Weights of a small transformer language model.
Size: width 256, 4 heads of 64, MLP 2048 tanh GELU, vocabulary 5118.
Architecture: LayerNorm before each block, learned positions, biases on query, key and value, tied embeddings.
Training: a variant of Muon for these matrices, 879M tokens, 3354 steps.
MLP neurons of a small language model. Each row is named by its layer, matrix (up: input weights) and neuron, and shows model dimensions 16-207. Each number is 500 + 40 x the weight over its row's rms, rounded and kept within 0 to 999. Numbers have three digits each.
After each neuron's rows, "fires on" lists the tokens most often at its 100 highest values on Wikipedia text that the model never trained on; "fires after" lists the tokens most often just before its 100 highest values on Wikipedia text that the model never trained on.

L7.up364:486535494501501469522508452536494421484557562467470499509453414539523488474411515467518563511417554552579507499536521439504482516425530519556514532479460434462526485527549470470511429558508483511485495492443459534449599520491495497507464505599515502458507511515465560524402511491570490496489512543513532476441445580505529486564480480535489524480518465574585438478459537447453454541514520450492531453509508499513487514519454504498465559509474506454501457496477487498483479494488495499488537557465543498503468485557524527556479517557440455488500508411565529441531482514525495441
fires on: "\n\n", "\n", " App", "ig", "P", " Sup"
fires after: "==", " ===", "===", " ==", " |", "==History=="

L7.up995:484459457489486467540520447448465442527554492536419496504450452484469530576540484477542537518516441551499507441460523509479479499520477541553523568576486468525538481549551481507557528545490507579545470535465531519501566569513484510583553411523526530501479497467526408502495533421507499457542505415519462550491565476449452517517513487519463542590550545460489565476499444533495529507534513525537487461518521507565553469537463506537539424495509489521531478487489486493563429430520582445449535574507520506471467484514536524509483541539562396502512455491505409462512489535392510521
fires on: "=", " M", "|", "M", "ir", " m"
fires after: "\n\n", "\n"

L7.up1993:501469440529550519433515481498505467553452489476531560437517539420515491508511420498509487513507482515492548537453513496466461462531448440525518517494608463481499518498477433570496470486492543610507447486533497467502558503555500469489441443540545539507453515451538568519558503533461497496505481505484518581503583453454558530563500548456451531582481509440509536525481520517465508509443512521547529483482475498505636484524448504518541526491560444442467481508517534456550559472481510478600475482503540451501489413511441535537498506525517498469567557493508476464511476432546455472
fires on: " | ", " |", " of", "0", " to", "1"
fires after: " | ", "1", "0", " $"

L4.up951:480527488478515532495458486476527534485531489540516557507566433415500507576459525437518509532437534571533520468469521474475538444469573436495503501520512510455500532478500528470505500597461545520503542550451541487505434548497528425482492459500555440429457518517527565496445440539474482492496467550456461524549478474508413546448441550516454534439483487527623405449555442543486582517556475515513463462542512481402543472474530476465460504535492545515533490517521495518612462534473473553456481482581531434498512550530464495469463470449476524455510489486532529416465546488446478478
fires on: "\n\n"
fires after: " =", " |", " |  |  |  |", ")"

L7.up2005:502490527534551440476553528486498475536566510467494471529556458455465510466457504464526538512472513490432503494432386540524507532447417477524476528565548490518513493530493493440528512506444479515455453491513538610459539527550506441428511479459537524503436508529517519486432525496503445536443505480516618520474496489471420484474527557492547556444532523485480492535454473412476500507470503484508539416436443516492521533425482501500502589533539521471451557463564574483467455533540530526513470438432463507561507504606544520403456467484534470523490529520547496516547499478501517471
fires on: "\n\n", " exper"
fires after: ".", "\"."

L4.up1301:518455472524446507498478491511505566500476558521489500542453439508521380451445527576517539563488520533551551531440477529502433437459473507583474442543483541469463538560509526502492536534521471568417502475526553556492415474472480482479528520516533455512457549517468485496481507440468518508489472497534467561452432429559492481524461498482496485431482527516485475497496505574515550469472522520433572499470529431509420585468489519461528515482499528509494544442565486592458512541481594477470498506475580467553456519498486409470463552458439542508547547527491499523511501494534554487
fires on: "2", "85", "8", "err", "88"
fires after: "1", " May ", " F", ", ", " November "

L4.up234:511475507488479456539509586476551467452526511518512513467431548481490479489499572464479497539484555506442565528454469498498505481533506541531478425498502471520503491493533516464515542468503431504541502465494465564528452465483516507575522486485496514483513509524469463461456540461514503489483492456551433456535461486527482431531553492443529565484504499460503486483473507494558545504558521503480571565478456459529518413506506549484413507596549432490552521559557467495551474527451554499512463582511530530491487492549437509514522473591520447493547562505518529481532498509441483552
fires on: " | ", "ah", " metres", " U"
fires after: "0", "1", "2", " of", "ia"

L7.up57:437465509541493483455458545519442496485470499475501507606504490465507505602516482486576505578529501473508601546536499455462529550535448484471524532510552476468506509519512517553522520576492531506440578547518432525495523475441449492491529554484528511497455532514446453530531528498502559533473444447486495498457441465507519473528534524537496462507484438477554463518472530547467501554542463499496499513385446486470393542515472477498495511596434497487520521518504389476562497498519492481505500467454495508545572534461536444510557486508558453450546584515481531486511489497491457476
fires on: " ", "===", "1", " Al"
fires after: "\n", "\n\n", " ", "; ", " (", "ab"

L4.up737:541465479550522487522523469528440497501500441512545533545488533463451431509535537478518470537510556502471494491461499546516537608517489506535487518474476462478490514436487489545508473474536493545501501435456494601421450534492554559508481514530526553535468441505418575521477463523485505516507521465484469530509452451488557475406573553499496497432497455517643451506527513459488481560417451450501486582488481478381457517557474533503427494570452500523514516453537416454509528525572558478512494467462508521458487506454473480440492472534460549497471549502527498474512552427420478495
fires on: " ", ".", " s", " g"
fires after: "\n", " (", ", and", "|", " and"

L4.up765:486480599500446466455495487508478526531525474493480515616480492451455499456533450406515482455456484480447491575437461485529402516431517529473489504575484569428521470546497503452523536501507477571515532506457499465476511504603548489497519474519534517454490508542529449512532499491464467527539537494577558447532599480550374478529458441504402562503549483547570476522483506454484485443560496451521467503475607496442507520476490515474497503449469520534475505476530499525499395497467524553489488472489459523438491531487501475529515481566508467489481438458444558463506475508444488403
fires on: "A", "R", "L", "a", "l"
fires after: "\n", "\n\n", " \"", " (", "=="

L7.up1754:490465455427487481527511515506469564449503450472538536476450517494451482543490507491511543532399520515545465511478500443484508475580512495514442495484537471559493553565465523504431501502486579502584464536550552430467492534477449486466505525513483579464487359552536519503530510450568523496519465519541474508468513480412486495474477520466413408545452470480529529481408514497488432469471451493437580513499493498474568531509430446515523457502566561468529461533575505513547481499412475446562545423503504495460517482511550530489511531531512489463537511530474461532503569554560500459
fires on: " | ", " n", "0", "v", " a", " r"
fires after: " |", " | ", " (", "1", "8", "2"

L4.up1444:478533501468467469490516559554517528509560456468479538491521492527552453486556451495452437493518414480440478468482568487450555464530508506507500515460401463445506539476509526570484502474529495565526476509469424569503503554468489483503500428425514456460486546527464475483521566403502532480531519494537507570498558500546412533433556435522373501461503478544505506513443453549490521472513535511508513471454434563554524485535624550507483448495514491502499459500469411488517552450488565511468436446497501513483554509565543538527479442574560539512493452443548549447484490523521475561
fires on: " | ", "-", "–", " "
fires after: "5", "7", "1", "8", "6", "4"

L4.up195:445455442459535440465492423593537509459486493520562536556478486429582457505539473475583532493503441507559393514522549468487453507601467512493471425465496542475490517485464517484549500563519515508555447504516505455448513515496459485552492502487574497511476544468475490496490576499495407439509522507506451492521447507540472539468519510497513502529569490489399490496507477500630551504551481567503535474501523540396508507523499519525483549541495522523505526526504442501517507410490456447440506567527521561445498400505503485536594515488442436566453530443535469462423483521543477452
fires on: " | ", "8", "11", "4", "10"
fires after: " | ", "–", "0", "8", "2"

L4.up957:521478512433494518536515473545620531484488514509519533503467451522485478441550527424485549477493553495526545508476485532447513479490577461522477503467527522475536509603451493523436466478439470463527581529540515463484477474525491448488534578432527574555456550486488506493449510518469485474458530500545522487467486517501471495473497531483545444499445520465472505497505495565555512537424581426527465491488460454582512498463560468558438470499549527539530526520526456535507493520480448540517529425442543447591501438555470433436484519541506455490518456483549447482452542484479482488
fires on: "–", " | ", " League", " Center"
fires after: "7", "8", "5", "6", "9", "4"

L7.up1806:508509433493518489436479502517454421505471511463503523543510562487494542492490532422484532472516497518440489470527501444524409547496514527493502463495524511536505528445474510485541489496445510508527503455471454494539470438494496558479476535449460586491526499563480530519575485526546482471502494501496487486495544453511512496513505473453533512566468569567536524493533518505428488480444552595410468468518513476465507559435574601534533499563448448440478526379519504543533459482499402517517518480452504490473516475477569514525565554525433470541499596453487530513500513508450462450
fires on: "\n", "b", "it", "d", "n"
fires after: "==", " ==", "is", "==="

L7.up171:443554518505567492457498485482530415476534484494548512527601533561548460571451515431515427494446512541475528459504500515508482535497512479425498501541552493567523561580465500415514572503454481461459463537471571563493514507533542476506506412453549500467494555494418466539451513569501452498528491491496562477477504520464447473456510430450463553445523514485456473517501389480460540511478505496502532481454488517468476496460446509582494493547531530523469541427517496503514483489480467526507456401526493496536417519443630529470474512497529451526540525503524468496542485494550471598
fires on: "\n\n", "\n"
fires after: ".", "==", " ==", " career=="

L4.up76:533473576532541530491482414539561531573458465467485586537497498469477507527492496548519541466510464549465483515520493451563531519441498510471440505463613468503543508389572535513499529501512533507543441532468477445480498493500505487530511501537466598488456478488442508465501447501462472431469471469539519509496542577483479475501478475558453489491393532476476510469454438470545419524509469551482518475535473491508531544455553507456526495517529517511486442532461526521453551476522491497499494523500515507468504418496571521500570467549515556462534527590452473521467546440517526608
fires on: "\n\n", "| Total", " votes", " hold", "-"
fires after: "\n", " |", "| Total", " |  |  |  |", " Democratic", " Republican"

L7.up1926:500525446512445524607497611481475508505463475549534533470435502475542493557471488473481451521525488548561472547513544538519488531498461442491502450509514559523492447535494459507397497517514487500470458525488557469496470545469559502481465523543503592513456412482524492591506475386527519536554488458464475442536485503535526535440520449451496443517496532563482489429519487506523458444525526531480437457503504453524525542547533460561523495483531492525458562551441436475533505483409520490551510445530473479502473535467456468469450483485527528462511461474426446489540548534562503488
fires on: "–", " | ", ", ", "."
fires after: "6", "1", "2", "5", "4", " (d"

L7.up665:555515532522514496502526522531564480549504497520495483485469577445468477501483448539440497458478482480519497518542456508428489506490547573431461534476567501487465522489493440453469485576508483511551504514463421434448463499486505537451499488528453504536550562574435537454525494503561484453452496558523482477522546533489550463504450477575457478579502432462427529505475442469535566463492476482530604420488494614537531517471529482512553501505429466516564537435565469517526517478509560496489518530481491538473418493485458481507600518483488515438442618476474452449449493511511539490
fires on: "-", " ", "978", "3", "0", "9"
fires after: "-", " ISBN ", ".", "978", "3", "0"

L7.up540:443466409482500457493447414482498479546503490490541455541417568473502501501526469461644464455465529433469492537469414534442473468485517485567513463503594461505489483420451484548541474503468488480477487573517527461478469434510512490460530468506531544479519540554475533484476501547521439552448488420524489457492473510470441441485519536529481505520430469511509494509492464498496548454471507467431483476524574498456494467434507558489514506541550553539459501446457483490463497471486469511470451519471538477474460502569488475528533502467512511524509526505483539563437508496617502552
fires on: "\n\n"
fires after: ".", " |"

L7.up736:449477488581534496464496529517503423505522470488509530515595468431429562477544573485602540521517509478504384469449413460529493446494483504516513560554515560525502489535447547427505598548551455428475451504488551485507573517516549480529502494553566525532484499527532469491565492457518487523472521529517518490501536504524566448478464547540516545511523527538510544533448505489512527496586493476471581556517502477520499561485517473540567525566482497530440517549486548452480480508520461506513510499472524485447538449460573543481552601555565489515522582511556545586482461513493450508
fires on: "\n\n", " (", "\"", "\n"
fires after: ".", " =="

L4.up1528:531405493457507497500500540549420464535469475451496578642466478505530530526486571417566505541501486481523474513502504400531460509581450483520516517510519522530474524548482473500536506495541522502516512390455514567514523493503456490539492449548498552498500486507526455500543525489504534471494565543492538443465429507483550479466517469510499552465492508509456513519440508483483462498523484485483515583515483422514496532537460558506545509399452446492428480490500518510492453459485567434514485528503411501558582475457539492478524490491560480496538533497517457482517512490449515522
fires on: " ", "L", "O", "C", "W", "B"
fires after: "\n", "\n\n"

L7.up1026:507482623448543490510579495563438518460517515469503484607469479501511463504562478491516490527474497484544406483541551477502496463507491480464456443529468474497538483503483514547535591506467514481498482528498478462460553478517518451440470479551424479561449502536521494459487533568458516511467504447511502487480634440462458467475528459500498543579553492436575476411503549467547483520505494503486490470512542507549547451480548541475499536498507550432540535528631528538522525514457461505528519547425478509538477470472576479433517518537564563508389504455489436513491564465449532568
fires on: "R", "L", "C", "D", "W", "Ch"
fires after: "\n\n", "\n", ", \"", "\""

L4.up362:398561535497523481565535512503483448495520509556492539456467491485483525511527533511520471506469466504446509499539528514509462542465518545528452541494466512516488512477553455503509509523544496491481457434527560501457441602527530519470525428476440501489493506496424479528509539443487469494550526467439524567522558462521486513502550439410601501529567477455488482545494521453513545538576464514487451494410524503441503503534424460533428541493465442527517492519576503563479409553537496529481530511449426499475513507485521531513490461487512636490444489527438464537464575450486489532
fires on: "===", "ir", " early", " following", " On", " H"
fires after: " The", "\n\n", "\n", " in the", "The"

L4.up1122:489441497487481474551503456484505518532487487469511491511496519461524474525535572497526517516516388476475479531544554543474433465519545537527569476512486545489508462535476506511425400479526524459485478510471530541503512496519378460523494497492458512504502540450487483416437521497501451547514474505480482503547444487487476470407471558553525441566519518443477544507535501495482512546486538479505449508512494491469413579510517481516545549526502501420530530462509458450497481443519476530508505581511508565440495491507474453484506468516464490464615510462509481468488485672443488532
fires on: ".", " | ", ":", "°W", " mm", "1"
fires after: "0", "2", "1", ".", "3", "4"

L7.up693:504454455490517500481465557525548430590529461516471469506536480448496477437507443408576451456453564499506468479470477502488567488465496504487487608559544488508533569580492487455516481462519450503447472559437527568485519549478566501398549430490473508432447497521432529548558549506548480542445512390542525463446568495487439399448530510525465544549524526431491514517426433468451492489504494471521492524524483500518503516530484503593490484536542561525500558401510541492477479470512516531504507459529407495566471402533500489468501538539495448519573488466474444502499455452497504527
fires on: "\n", "\n\n"
fires after: "==", " ==", "===", ".", " career=="

L4.up1656:479620475434463492497505441445539480487522533499488480474501561432545502503441482462531575520466472514460523525492542447456485466455480512613524539481543512496493490579440524434490470523528477521536470490541485477506486593488538527423475521544509502434555470511494561462486503545515508476533549459523531490492476483480461483426531500480538448475509461477464400461488515462482527479520471564451484479576530484483559500463538572466428520560471472478484483529504455507555571460444431505423591543524490483519584439439513495473452460531504567428499442455447461526512426437523523489
fires on: "| ", " ", "\n", "- ", "  "
fires after: "\n", "|---|---|---|---|---|", " % |"

L4.up962:515547466554594427528476531457533455554518454459507508565535535470513542527491461435631508486472515430515521455452441533502442494525471474445490489565483450536510524481505493521430506505471517446458495543575619469556514522497478477469575487484501458466530522529523578476448481503488471546518473472519475518501499493476532486443555514498508568514494504493473508493489507475512527499514494546532459592466483495398520573468505498454548473572537540516479571540558492515603492454513476574498406556518490469495457459514551423494506438484492537546533515488495514510534470515541471483
fires on: "\n\n", " are"
fires after: ".", " There", "\"."